Weights of a small GPT-style language model, trained from scratch on English Wikipedia.
Size: width 256, vocabulary 2048, 11.6M parameters.
Training: a variant of Muon for these matrices, 183M tokens.
MLP neurons of a small language model. Each row is named by its layer, matrix (down: output weights) and neuron, and shows model dimensions 0-95. Each number is 200 + 30 x the weight over its row's rms, rounded and kept within 0 to 999.
A block is one neuron, or neurons of one layer that tend to fire together. After each block is what it responds to, as a language model described it from the Wikipedia text at the highest values.

L2.down92,190,193,178,174,157,187,226,222,205,249,250,192,199,199,235,215,210,205,187,178,282,195,187,240,217,168,244,225,119,182,200,199,229,178,255,214,197,219,220,204,185,201,219,210,253,194,221,170,194,196,238,207,149,190,219,171,197,163,200,288,189,193,249,199,187,175,184,167,184,192,240,186,157,213,218,166,208,178,195,168,159,188,193,200,175,157,198,206,210,229,208,149,164,247,168,233
L2.down107,145,189,244,188,223,202,223,187,234,149,212,147,228,255,255,214,148,155,222,221,234,241,211,222,266,229,218,166,122,153,212,181,219,197,243,194,240,211,157,195,177,204,151,217,216,188,241,221,212,130,220,171,177,220,184,169,176,218,167,238,194,188,251,189,196,182,234,183,188,152,197,196,249,176,222,198,219,173,248,228,212,244,179,148,186,245,195,175,196,198,170,211,146,196,193,231
L2.down213,154,229,211,165,183,216,161,238,166,222,197,195,163,208,199,219,195,217,155,243,192,200,199,176,233,196,224,229,190,207,198,191,170,193,208,213,249,245,218,190,188,217,226,141,226,203,151,150,195,171,186,242,229,196,195,171,176,212,189,234,219,173,197,234,194,188,177,142,262,245,200,182,162,243,179,133,206,267,193,174,204,191,188,222,174,211,159,150,227,226,238,175,199,210,199,198
L2.down485,180,147,165,191,122,178,169,176,249,226,191,162,190,203,191,207,185,250,195,153,183,125,191,181,194,252,184,195,203,167,142,186,207,210,177,171,194,196,274,191,238,233,216,206,224,190,187,187,227,182,237,154,227,161,203,226,210,202,198,199,213,180,223,197,180,174,164,185,198,187,189,156,166,204,125,182,225,204,200,202,198,235,154,242,224,193,183,223,212,227,189,153,197,184,204,213
L2.down536,239,199,237,203,212,177,211,202,220,229,258,244,191,170,172,173,189,237,133,153,219,228,193,157,223,213,210,185,145,196,206,212,181,198,182,217,196,140,239,213,178,174,163,192,224,168,180,207,232,186,183,196,184,208,175,219,215,188,211,216,229,157,140,216,191,220,175,209,188,200,199,226,193,246,177,171,211,186,239,243,221,221,235,186,186,201,222,233,214,201,234,184,190,204,192,214
L2.down819,179,211,182,179,202,270,267,155,193,226,209,168,165,205,203,241,207,151,206,164,153,228,196,199,163,172,191,204,188,214,194,166,213,206,219,173,201,176,201,171,142,191,221,265,229,223,153,175,196,151,232,215,172,213,225,218,177,167,167,212,177,189,197,192,189,184,215,178,265,228,221,155,199,227,163,143,207,206,162,164,181,168,210,159,205,227,163,206,255,235,221,212,213,290,177,213
L2.down835,207,249,218,162,196,239,177,220,195,279,198,197,224,164,256,226,234,163,200,247,126,184,200,237,197,196,170,157,202,162,170,176,225,242,242,145,230,288,189,195,225,167,193,228,234,198,185,212,245,211,184,171,164,272,206,231,200,212,172,242,243,235,198,213,238,196,205,154,229,238,235,201,152,227,205,198,171,239,234,225,179,181,247,148,201,202,165,180,268,199,197,176,168,185,209,215
L2.down971,195,196,178,155,283,185,227,145,260,219,216,219,171,197,253,222,153,228,248,247,215,205,169,180,210,199,248,234,176,179,190,197,210,218,274,239,235,175,207,173,177,184,227,171,233,211,189,211,229,132,201,183,202,142,236,268,160,193,166,194,183,199,154,160,185,220,246,72,226,190,169,200,129,222,215,200,199,232,198,225,219,188,202,227,222,179,268,164,220,189,206,214,193,227,194,221
Wiki heading closers

L6.down494,205,265,191,148,161,194,191,198,179,206,220,188,218,274,247,186,127,228,179,235,178,211,210,235,199,146,196,188,197,238,254,242,167,171,222,198,150,238,193,217,200,188,217,202,205,165,174,217,214,205,201,241,213,256,209,138,193,192,225,211,221,189,198,171,151,149,228,159,177,194,190,179,237,161,182,235,174,217,208,244,228,209,169,199,187,192,270,231,178,188,251,176,188,202,186,154
Mid-word subword fragments

L6.down788,224,202,215,193,175,250,196,191,176,269,223,183,242,221,185,221,187,250,233,193,225,196,213,189,207,180,194,190,182,194,186,152,192,207,108,186,206,200,159,169,216,175,165,195,182,241,167,218,165,170,275,214,231,211,186,173,176,217,169,177,232,233,200,193,241,181,226,203,153,201,143,184,203,208,168,216,186,180,166,197,170,199,215,222,219,177,193,201,258,189,235,165,230,207,182,171
Pronouns and mid-word pieces

L11.down32,208,141,212,242,220,208,191,220,241,226,231,197,194,176,161,225,142,229,206,170,224,166,193,168,185,190,281,212,183,235,238,159,202,175,212,183,204,202,210,239,166,211,195,149,194,202,205,230,172,190,253,244,169,173,195,246,194,150,186,183,218,202,238,195,203,160,243,176,209,172,212,259,264,163,192,201,230,233,205,217,157,198,175,201,192,179,230,250,206,224,182,240,159,223,229,252
L11.down58,215,219,198,139,235,190,227,238,213,246,192,170,232,218,223,198,194,214,241,178,204,192,177,191,245,193,193,177,154,220,202,195,204,203,231,205,266,213,181,198,221,162,108,237,201,196,198,200,186,194,153,227,187,149,170,223,173,159,207,186,193,163,161,223,230,193,230,191,191,145,237,220,257,194,194,170,219,164,226,235,199,193,163,164,199,174,216,223,200,155,128,194,209,188,256,166
L11.down367,228,187,223,182,223,210,232,226,270,165,212,230,219,253,225,151,186,191,207,131,197,187,170,147,148,161,186,245,185,171,166,153,226,175,240,235,209,217,184,224,218,201,198,211,189,191,185,151,188,215,232,200,180,207,217,190,194,175,187,207,186,200,210,198,212,164,161,213,244,201,216,206,229,186,226,141,198,176,159,217,192,128,134,218,201,193,219,244,193,155,195,213,176,159,215,188
L11.down399,175,211,215,190,206,229,166,199,252,166,263,180,223,235,191,199,212,147,180,177,142,157,249,241,207,184,200,159,232,203,177,182,213,163,193,161,196,249,161,157,235,233,174,220,152,204,185,202,253,157,245,260,192,193,203,173,185,184,155,181,184,230,221,215,191,154,238,200,210,237,200,240,279,214,237,150,240,217,199,201,148,205,168,190,171,172,206,238,237,224,235,224,203,191,180,215
L11.down419,187,205,223,182,203,152,160,205,241,194,176,200,185,182,196,225,208,234,208,165,226,228,202,225,152,225,200,238,192,196,204,220,195,202,194,195,207,218,197,173,217,210,148,216,188,155,207,231,185,176,220,178,169,190,221,266,220,207,212,186,159,185,142,201,203,193,193,229,191,232,214,180,294,204,192,146,211,183,171,209,194,169,191,169,217,142,163,241,225,197,175,161,188,184,217,184
L11.down542,246,168,165,232,243,214,184,200,177,219,203,245,175,254,200,171,138,241,210,234,194,216,186,181,194,197,204,192,152,197,196,200,185,222,202,190,213,184,175,159,224,209,47,215,188,203,177,201,194,173,209,183,183,197,173,200,175,182,140,165,183,207,199,186,229,225,252,167,250,175,198,195,321,246,179,142,179,244,173,191,137,207,202,205,191,186,215,204,202,222,186,204,154,173,152,199
L11.down739,208,272,157,208,149,215,215,163,193,178,179,211,185,193,197,204,190,193,206,194,242,180,181,152,212,186,241,188,196,248,223,201,216,167,169,202,189,185,200,148,217,239,106,232,224,251,231,210,216,189,237,219,188,207,208,192,114,187,253,188,183,268,180,161,215,212,251,166,237,221,188,224,190,204,165,151,160,240,187,131,221,166,181,201,207,222,180,241,191,212,178,244,139,218,203,162
L11.down1019,191,182,186,178,179,196,224,141,213,213,230,203,148,236,207,217,145,172,154,155,202,267,133,215,166,169,153,177,161,217,217,235,189,202,204,204,183,208,211,199,224,200,78,207,203,211,206,196,248,156,218,166,209,205,176,180,167,229,166,226,204,220,221,175,232,205,205,169,242,221,244,155,306,202,209,126,196,187,192,218,220,230,215,217,227,232,196,157,156,141,159,178,197,179,202,192
Adjectives and adjective stems

L6.down988,206,211,241,231,180,259,186,186,195,195,197,250,207,204,186,175,111,197,225,208,240,178,233,198,219,199,203,188,244,169,228,220,256,196,293,206,236,153,223,157,201,197,161,202,195,169,202,234,253,199,219,193,212,234,252,185,178,160,151,123,202,262,169,155,156,202,190,193,209,202,172,194,212,183,211,211,194,199,212,217,185,215,181,197,201,233,171,184,204,229,150,167,242,183,214,209
Main verb inflections

L2.down131,205,199,154,200,219,164,186,210,184,179,181,177,220,245,202,188,181,239,218,185,188,204,203,180,191,194,242,221,184,190,172,221,231,234,207,181,190,147,178,251,206,212,234,230,207,177,204,212,159,186,216,242,274,183,150,297,213,230,175,238,220,186,168,177,209,184,175,214,203,224,244,224,159,214,204,158,214,211,208,230,223,166,192,191,152,218,192,165,200,131,183,231,210,228,189,212
L2.down264,245,209,215,197,188,186,226,240,188,175,255,180,147,231,169,149,148,199,240,246,220,244,147,211,225,247,201,201,139,260,155,243,188,171,161,197,188,213,193,197,176,222,264,173,170,142,239,199,214,197,159,260,192,197,231,224,227,185,260,204,226,193,201,147,260,234,203,183,233,163,243,187,239,195,219,213,177,160,240,180,155,250,189,161,206,226,194,212,206,206,195,179,194,176,189,208
L2.down447,138,217,187,137,233,165,207,189,204,250,176,200,212,228,206,267,155,186,235,206,188,201,245,204,175,198,211,234,222,180,159,184,206,164,232,184,206,282,176,167,215,157,196,166,189,262,178,163,200,214,183,195,167,223,218,194,272,214,209,193,210,241,211,207,184,189,228,182,200,197,214,220,225,180,202,233,167,217,229,231,168,183,204,210,218,202,239,238,187,208,260,159,206,195,198,226
L2.down458,225,204,220,218,207,193,156,198,225,160,201,165,165,227,239,199,105,229,214,201,197,235,175,180,178,177,257,181,173,199,193,231,188,273,180,179,139,207,181,164,206,208,193,196,202,213,228,210,184,226,207,233,203,260,164,245,227,252,179,193,224,186,176,191,211,201,226,197,199,172,225,185,249,211,163,213,208,180,233,226,221,192,139,245,246,202,177,160,221,233,170,260,158,203,210,206
L2.down625,228,220,220,151,207,165,242,212,188,245,217,154,131,238,235,191,194,181,237,273,208,204,252,161,200,188,198,133,228,186,246,165,200,175,221,189,168,183,165,149,210,193,160,233,156,246,221,205,227,175,195,221,224,207,201,215,222,211,217,164,177,144,232,207,205,215,193,220,190,211,196,195,193,172,238,200,208,257,238,213,225,191,184,171,235,219,183,217,166,227,197,218,191,185,224,222
L2.down703,211,195,196,127,209,250,209,184,245,198,159,208,208,232,215,207,215,201,196,201,206,210,214,204,194,168,262,174,186,200,191,209,179,203,202,205,232,184,212,153,239,181,245,192,203,208,184,155,244,179,167,237,242,155,186,135,249,186,193,192,236,201,206,262,193,233,222,223,225,214,213,212,206,216,190,207,198,167,216,209,169,220,231,254,202,206,189,267,189,230,190,158,254,213,209,226
L2.down743,206,210,216,217,208,199,195,186,230,201,185,213,171,245,224,175,126,223,155,104,190,197,237,166,237,156,175,243,199,206,153,150,270,192,190,209,136,200,189,197,179,209,153,207,174,207,232,174,203,200,188,205,191,222,188,205,186,165,189,138,248,194,227,260,170,240,271,216,155,208,162,173,238,227,191,239,207,149,191,206,151,217,164,232,175,224,193,235,214,174,208,188,143,179,223,212
L2.down983,162,199,177,218,214,192,220,160,226,136,196,190,154,239,149,211,136,222,196,153,186,205,204,196,196,196,191,161,173,163,140,209,134,271,169,233,190,114,161,213,181,182,193,256,203,260,220,194,237,176,238,251,216,213,159,240,196,176,219,201,214,182,203,213,199,235,211,179,217,206,149,208,237,200,197,229,150,181,268,214,172,192,184,244,223,172,198,158,171,237,208,167,230,168,174,204
Function word "to"

L2.down373,212,186,198,199,214,254,161,232,187,205,209,210,186,148,159,196,176,218,237,172,182,143,204,206,198,193,235,233,198,170,196,206,134,195,214,188,133,166,173,231,186,168,260,227,222,193,158,201,192,187,246,219,266,189,224,195,220,152,225,184,180,162,153,179,197,205,251,170,219,191,193,145,207,236,206,211,203,241,208,211,206,142,211,173,238,164,225,234,206,165,168,183,234,241,157,230
L2.down426,258,187,204,185,166,217,221,194,221,181,212,214,221,222,200,170,248,186,198,187,192,132,231,185,216,145,214,159,199,195,162,201,192,201,193,231,260,171,231,204,204,165,237,227,230,173,235,196,194,201,216,226,245,165,230,162,258,180,225,180,202,204,164,160,195,184,196,213,242,214,224,162,206,194,220,181,261,202,226,183,174,164,233,194,171,194,220,230,244,184,250,236,249,167,187,211
L2.down464,194,200,201,226,196,221,139,215,157,166,161,189,225,188,221,235,225,236,210,203,216,195,205,199,183,169,190,162,237,179,268,165,176,203,211,243,130,222,174,220,172,155,135,187,141,199,214,255,217,241,214,242,170,210,241,184,200,178,215,148,190,192,179,172,195,170,191,201,198,234,185,204,191,214,256,150,200,213,192,191,197,222,219,190,229,144,219,170,172,144,245,172,211,258,236,236
L2.down465,224,170,170,255,165,217,207,242,239,213,213,202,237,216,224,167,301,186,168,116,240,201,175,217,226,186,159,215,151,175,202,221,143,200,200,156,195,224,195,174,244,178,191,214,234,152,141,205,214,188,212,186,155,219,214,193,156,225,160,232,218,214,181,193,178,175,202,182,204,227,199,181,171,175,231,166,211,141,179,263,202,176,130,178,168,215,213,221,160,177,243,149,181,212,201,189
L2.down800,174,185,188,226,179,163,193,199,190,185,161,186,168,196,220,213,137,217,236,196,221,164,209,190,189,191,216,174,165,163,189,200,206,192,190,256,210,188,170,221,194,212,138,187,218,209,151,168,177,190,178,171,159,196,234,189,249,208,237,130,236,225,172,242,190,211,198,187,312,207,302,176,220,196,217,224,224,226,251,217,195,153,216,126,172,189,162,218,185,211,150,213,176,166,212,226
L2.down867,219,156,178,203,188,192,151,190,214,180,188,231,174,175,246,189,190,207,236,209,228,224,259,205,224,180,207,216,213,179,224,220,187,153,232,244,149,162,228,197,219,179,211,238,213,248,161,203,211,205,202,157,214,216,241,188,292,121,170,168,215,173,137,250,204,224,190,151,207,172,215,211,202,233,174,208,201,197,243,232,167,203,170,192,213,175,201,236,227,220,174,216,203,189,226,188
L2.down927,248,152,169,150,198,283,176,173,178,210,163,214,218,226,165,237,179,260,210,224,224,188,179,165,232,253,184,193,203,180,237,238,176,138,250,212,201,148,223,173,201,253,175,156,197,241,163,172,200,171,149,178,165,177,230,183,205,208,187,164,201,194,157,215,209,216,172,168,266,173,250,236,164,187,179,217,167,185,221,221,212,224,209,147,167,244,166,225,231,199,196,226,240,226,181,178
L2.down993,168,249,173,157,227,208,217,210,208,197,211,224,211,203,199,230,197,220,235,213,199,230,180,204,210,213,181,158,168,207,186,255,197,171,201,166,220,136,208,213,198,220,244,187,252,173,175,198,256,191,215,209,219,154,189,227,229,210,209,153,204,153,192,243,244,197,218,166,211,174,222,172,213,239,204,214,231,138,199,229,257,177,231,182,200,176,252,210,161,225,217,175,205,237,172,163
"ter" pieces and "It"

L11.down125,245,191,222,194,173,183,273,248,214,224,190,203,218,163,193,184,229,212,204,227,163,236,293,203,175,210,164,175,253,186,162,183,181,195,224,168,204,168,214,258,194,153,212,191,244,243,179,165,246,197,227,175,223,200,184,232,225,193,209,213,231,184,247,239,183,177,164,212,150,216,206,245,268,231,246,191,206,168,276,201,149,179,225,180,180,176,177,225,226,175,148,246,218,156,197,186
L11.down192,209,172,221,199,242,185,211,223,166,181,276,252,181,203,164,204,190,191,183,200,223,229,235,215,241,177,214,205,166,246,164,204,199,237,188,164,223,257,170,220,199,202,202,150,175,176,239,190,189,242,246,196,158,208,227,194,238,178,190,174,167,186,260,174,201,215,247,196,155,194,174,198,121,189,177,227,234,179,201,181,258,219,203,225,179,220,171,177,139,168,201,190,207,217,212,251
L11.down290,199,214,123,210,229,250,174,204,248,155,176,205,186,181,181,227,218,219,185,153,141,193,225,150,187,247,204,224,152,166,183,173,196,264,158,170,225,171,193,192,184,199,191,215,177,201,161,255,193,249,197,170,199,182,211,166,148,220,250,167,188,240,204,194,203,176,196,166,154,182,213,177,246,221,182,217,235,202,158,288,175,222,189,167,208,172,184,201,208,170,181,194,203,215,199,223
L11.down383,176,212,166,151,243,196,209,185,209,246,184,179,192,200,191,174,181,215,155,226,186,183,206,191,198,218,150,214,246,215,225,207,157,244,251,179,234,188,214,200,186,241,131,240,212,185,217,214,195,238,186,215,155,225,168,194,193,193,174,151,173,201,223,250,193,166,177,269,198,203,217,265,222,215,202,163,177,258,271,212,213,177,227,197,215,164,177,177,213,196,175,170,204,215,212,190
L11.down451,255,233,176,158,215,207,200,212,167,261,154,190,203,159,209,238,220,215,218,159,207,193,175,236,212,199,225,194,171,188,186,247,186,229,169,174,229,217,165,171,232,202,214,201,201,196,189,280,160,162,172,242,210,246,251,268,205,208,217,194,180,206,176,207,182,165,173,234,191,237,183,208,244,154,176,180,206,188,223,184,213,183,174,235,180,149,228,200,208,219,233,198,210,214,155,187
L11.down460,198,187,170,192,212,249,195,186,150,209,194,191,213,194,187,191,219,241,186,247,177,161,224,214,225,239,203,194,192,123,210,212,205,202,157,189,191,208,184,263,201,245,282,232,226,175,229,247,186,171,220,175,247,230,240,193,202,225,175,200,204,226,253,152,181,209,209,188,268,192,215,203,125,210,183,154,216,224,236,194,136,241,192,213,168,225,184,235,187,140,182,277,163,196,167,225
L11.down651,205,197,215,209,164,240,172,184,197,224,185,187,208,198,175,231,171,215,231,193,196,244,230,176,191,193,198,174,252,173,147,172,199,145,184,263,193,154,195,187,165,187,217,199,224,231,239,199,191,231,151,177,218,222,258,168,211,183,256,239,249,189,198,227,228,205,156,209,210,150,213,196,254,155,207,222,189,154,213,274,132,171,218,255,172,221,219,141,165,243,249,186,205,211,236,197
L11.down746,119,182,185,238,194,184,244,183,167,215,186,197,170,167,205,171,234,246,191,211,151,221,191,226,173,183,196,204,156,202,198,234,227,206,206,170,235,238,154,157,194,226,179,220,218,204,213,216,168,192,161,207,189,234,225,212,209,206,245,202,183,199,188,217,238,146,197,220,188,191,154,247,236,154,181,208,148,182,228,194,196,204,249,261,214,192,182,214,159,201,219,279,250,211,216,274
Word-fragment S/s pieces

L11.down11,177,169,227,176,192,172,219,203,160,249,153,185,210,179,139,216,177,181,257,176,192,190,229,175,172,230,211,185,207,198,165,150,195,273,227,231,214,210,187,210,207,183,198,170,204,202,152,246,210,176,254,201,177,213,203,147,170,220,237,213,207,140,170,246,194,218,151,131,175,220,275,185,253,248,198,227,185,222,185,161,135,218,139,218,220,229,223,193,180,230,168,139,217,236,212,228
L11.down76,238,255,215,164,226,217,211,229,187,224,253,142,216,179,205,229,233,181,231,178,264,237,199,154,214,177,179,129,171,196,224,171,188,226,226,188,185,166,186,200,208,210,152,189,214,196,207,166,165,242,206,247,170,221,209,204,157,198,167,260,175,226,201,165,183,209,168,199,189,187,152,210,214,219,195,173,174,224,149,229,236,178,163,202,125,210,212,184,205,122,202,211,176,175,203,184
L11.down271,183,153,214,194,199,214,240,206,161,244,145,195,232,260,246,243,220,198,246,133,174,209,206,169,205,199,222,207,145,132,171,245,188,193,251,173,185,212,193,254,239,158,170,226,238,245,230,228,164,179,212,218,244,266,232,165,194,236,202,195,232,214,201,175,188,168,226,151,223,209,238,201,112,179,239,214,217,170,189,233,198,191,178,165,185,162,184,175,210,198,178,228,189,195,169,230
L11.down663,172,226,178,243,166,234,187,200,181,209,238,184,209,202,207,193,271,226,150,219,196,192,202,222,210,206,200,163,189,211,203,226,210,148,145,195,190,178,171,196,210,210,149,236,139,202,181,225,205,213,170,197,224,221,212,191,256,237,223,148,245,170,210,209,227,190,193,178,201,138,205,169,289,215,203,196,193,160,238,180,229,182,174,169,211,199,196,198,117,174,182,250,264,278,225,207
L11.down729,276,254,214,196,200,207,217,216,194,198,207,223,209,220,225,235,181,196,177,234,179,180,174,199,254,202,164,196,144,257,232,155,183,207,173,147,200,204,177,192,194,239,222,229,240,237,202,266,231,144,170,176,175,171,234,222,197,233,191,216,193,146,184,194,226,206,174,187,209,245,203,123,149,214,183,241,223,204,184,134,230,161,194,224,213,201,188,218,134,216,240,196,193,181,206,174
L11.down757,198,252,204,138,211,180,225,212,210,174,215,166,225,200,229,201,187,239,245,229,171,183,217,227,200,204,193,226,156,203,191,162,157,191,194,202,224,218,236,184,149,207,270,189,219,277,230,246,213,133,225,223,208,137,182,201,199,192,249,177,221,197,198,190,162,201,133,159,186,158,161,212,200,188,184,169,307,244,212,240,178,179,178,215,169,147,247,215,191,222,189,214,191,224,198,168
L11.down796,173,173,192,168,224,213,181,225,225,224,180,179,273,231,216,188,189,170,212,204,170,231,214,160,191,206,190,175,163,146,215,188,207,209,182,213,188,189,222,173,201,197,201,235,147,241,181,194,253,183,213,184,195,270,215,188,222,164,208,229,165,194,222,201,178,219,217,181,239,208,253,207,200,183,223,205,171,208,207,237,204,262,204,176,193,162,201,259,172,267,174,146,256,169,219,172
L11.down991,206,208,220,189,240,211,176,203,261,242,231,222,206,181,209,129,178,220,226,213,189,193,228,222,208,218,169,224,156,157,200,199,209,187,159,170,239,205,219,172,219,152,252,221,209,224,192,175,184,199,173,135,160,135,218,177,230,194,171,195,169,181,186,207,207,203,224,204,113,236,222,251,132,173,176,209,251,180,204,230,256,213,150,171,199,175,254,190,202,204,179,182,215,260,232,175
Wiki heading/table markup

L2.down87,227,217,227,225,251,261,204,141,177,198,194,202,196,164,158,210,145,204,187,222,174,255,134,251,195,180,131,174,204,248,222,223,219,144,165,201,166,212,191,207,197,214,227,207,220,198,212,201,182,199,234,152,202,200,174,127,252,220,207,195,247,192,193,254,282,142,240,183,212,255,201,269,152,224,245,189,225,180,216,148,182,199,193,208,255,201,198,220,228,196,144,150,152,194,231,230
L2.down192,184,180,200,220,181,176,257,258,184,194,169,159,203,191,145,178,203,247,170,188,181,256,224,192,155,228,222,207,184,148,231,212,186,214,186,174,200,204,137,189,136,215,182,209,189,194,181,187,163,206,202,241,185,251,218,175,170,200,237,241,189,217,179,190,160,194,190,168,213,157,218,191,186,201,188,214,142,215,216,130,212,191,201,201,189,200,189,208,222,185,263,176,234,185,238,194
L2.down260,164,200,203,193,215,189,119,200,183,171,203,255,183,176,218,178,203,206,211,276,201,208,221,172,154,226,171,218,225,154,202,194,196,200,197,190,217,216,145,221,211,224,212,222,263,189,219,214,197,163,215,222,238,167,226,223,201,197,251,190,204,152,223,172,243,228,218,257,182,133,227,196,184,178,180,223,169,221,183,204,222,171,223,214,181,163,163,171,229,176,172,182,173,196,164,181
L2.down261,190,236,153,181,232,209,177,189,227,217,139,251,223,202,215,154,165,172,179,181,254,177,127,139,194,186,172,168,214,181,203,190,214,169,228,161,226,136,177,155,202,271,177,172,206,209,176,200,251,163,197,209,169,222,259,241,187,185,236,207,222,136,171,137,122,194,179,210,265,233,186,177,215,198,233,166,181,224,207,189,180,190,132,179,198,199,216,227,212,244,189,205,200,156,217,214
L2.down298,212,188,162,210,189,226,223,175,215,164,212,224,197,247,176,214,218,213,208,185,200,184,181,246,213,205,181,181,210,196,225,157,138,180,256,197,233,213,228,142,176,185,168,195,238,161,199,211,194,201,199,185,200,216,184,184,201,151,250,176,169,171,197,188,193,197,168,218,195,176,197,150,105,207,192,236,182,224,152,228,194,198,185,209,132,214,221,207,185,174,215,194,152,221,253,177
L2.down681,267,204,178,221,216,180,228,208,212,171,161,186,220,258,211,237,200,207,184,242,224,213,214,218,207,229,188,176,248,182,195,190,230,220,211,187,226,180,162,203,147,251,196,187,200,202,210,170,234,182,213,172,199,204,169,188,188,219,220,190,252,204,208,243,170,228,242,193,206,228,246,141,150,251,249,201,194,237,206,161,212,224,232,196,166,162,193,136,186,212,240,214,227,221,236,225
L2.down774,200,185,201,177,221,249,184,237,208,181,149,167,240,179,133,204,228,208,135,235,190,228,193,207,190,237,172,176,201,151,290,201,188,223,172,175,224,266,235,178,145,245,164,158,264,196,257,227,230,184,226,201,181,168,194,185,174,214,228,230,163,232,180,223,162,149,213,242,175,168,168,189,168,242,127,219,179,242,216,165,166,207,204,198,206,206,232,255,198,135,166,250,149,200,203,174
L2.down968,224,162,179,193,179,212,195,204,196,194,184,184,156,223,177,159,217,147,209,172,218,186,213,188,202,151,190,223,262,231,199,208,204,235,166,218,207,194,181,175,119,216,235,205,171,244,217,214,275,220,189,213,166,181,190,224,212,167,168,212,213,147,235,153,221,170,173,254,174,164,222,180,230,217,214,194,179,238,208,203,200,185,144,193,232,215,226,270,190,199,198,188,198,208,219,217
Mid-word subword fragments

L11.down6,149,183,199,217,219,157,189,182,160,145,199,184,194,222,198,184,140,186,202,134,217,184,207,213,171,161,179,208,291,207,212,214,164,156,251,203,174,210,154,164,161,227,88,189,218,252,142,153,191,199,236,188,202,193,158,135,149,179,210,214,200,212,214,181,161,177,183,163,172,213,157,229,233,200,200,186,196,209,214,170,213,193,174,227,239,230,220,238,200,149,239,238,190,212,187,205
L11.down7,160,170,248,157,188,241,195,164,261,263,167,199,218,170,208,219,205,125,173,146,189,241,209,172,206,170,229,231,195,255,179,228,160,220,191,171,183,175,214,218,190,181,200,225,217,193,225,178,203,221,215,233,204,157,245,198,170,187,175,190,177,158,172,295,185,227,218,185,189,186,202,195,176,222,221,223,163,227,206,243,215,193,217,225,212,184,208,210,211,193,171,228,208,240,191,203
L11.down411,189,112,228,194,196,265,231,187,196,185,191,201,174,255,162,243,172,236,177,184,195,224,232,185,206,172,203,191,214,222,175,215,179,237,193,196,210,236,236,230,236,145,171,225,206,179,179,214,209,173,263,211,195,210,181,178,225,163,226,207,157,179,214,222,205,203,230,252,236,190,146,207,208,191,177,225,180,233,173,207,199,164,224,176,162,193,189,246,194,206,207,214,237,221,244,175
L11.down428,264,205,215,206,219,167,185,203,184,188,181,181,165,165,148,174,212,196,161,105,248,224,259,175,193,237,206,218,197,195,227,178,166,261,149,180,145,178,200,210,224,229,199,256,223,159,215,206,194,207,193,223,202,200,192,206,199,167,218,192,206,231,158,219,227,151,245,189,227,166,196,227,228,224,177,184,225,178,192,249,177,268,191,156,171,192,174,183,217,222,160,199,285,205,214,166
L11.down725,191,262,160,161,156,189,183,215,200,234,191,161,170,247,174,244,176,210,195,183,143,197,181,184,211,136,209,182,187,203,166,259,168,282,182,202,184,168,159,198,207,229,202,233,249,242,201,180,177,172,204,229,189,205,170,220,211,192,221,189,195,203,183,234,245,169,200,194,218,172,170,207,177,223,168,164,207,223,266,205,166,198,260,204,161,217,162,187,208,218,225,199,206,164,254,198
L11.down770,165,208,199,197,172,179,254,241,243,151,236,190,163,202,216,199,213,167,179,254,212,213,170,185,240,161,259,158,204,200,202,178,159,222,160,184,189,236,261,266,210,196,215,207,222,248,168,228,195,248,131,183,129,243,262,166,256,165,247,189,198,193,229,205,166,164,206,202,153,203,184,175,220,182,178,216,189,239,207,188,199,217,245,207,217,232,174,235,183,200,182,223,184,201,148,204
L11.down795,203,199,209,196,202,173,192,213,202,201,141,159,197,203,181,212,184,139,232,193,241,159,192,222,196,243,212,168,206,227,247,214,178,167,217,242,226,200,179,213,175,206,109,235,184,188,192,210,255,181,115,199,233,209,163,210,201,183,214,194,225,236,186,198,250,138,225,206,195,249,201,255,224,174,200,185,211,157,189,151,179,193,150,205,188,240,199,282,238,213,200,162,193,164,211,213
L11.down921,205,190,176,227,218,242,221,219,231,219,220,248,239,229,188,221,169,173,201,217,226,250,224,184,201,201,210,188,162,129,231,216,211,191,171,184,216,167,219,173,234,194,136,126,201,205,198,169,249,206,215,227,194,193,157,190,248,196,213,257,249,209,203,252,165,231,274,212,220,213,221,236,222,163,252,154,233,202,216,217,201,250,169,209,202,151,153,153,161,198,260,194,159,204,214,194
Word-initial "to"/"co" token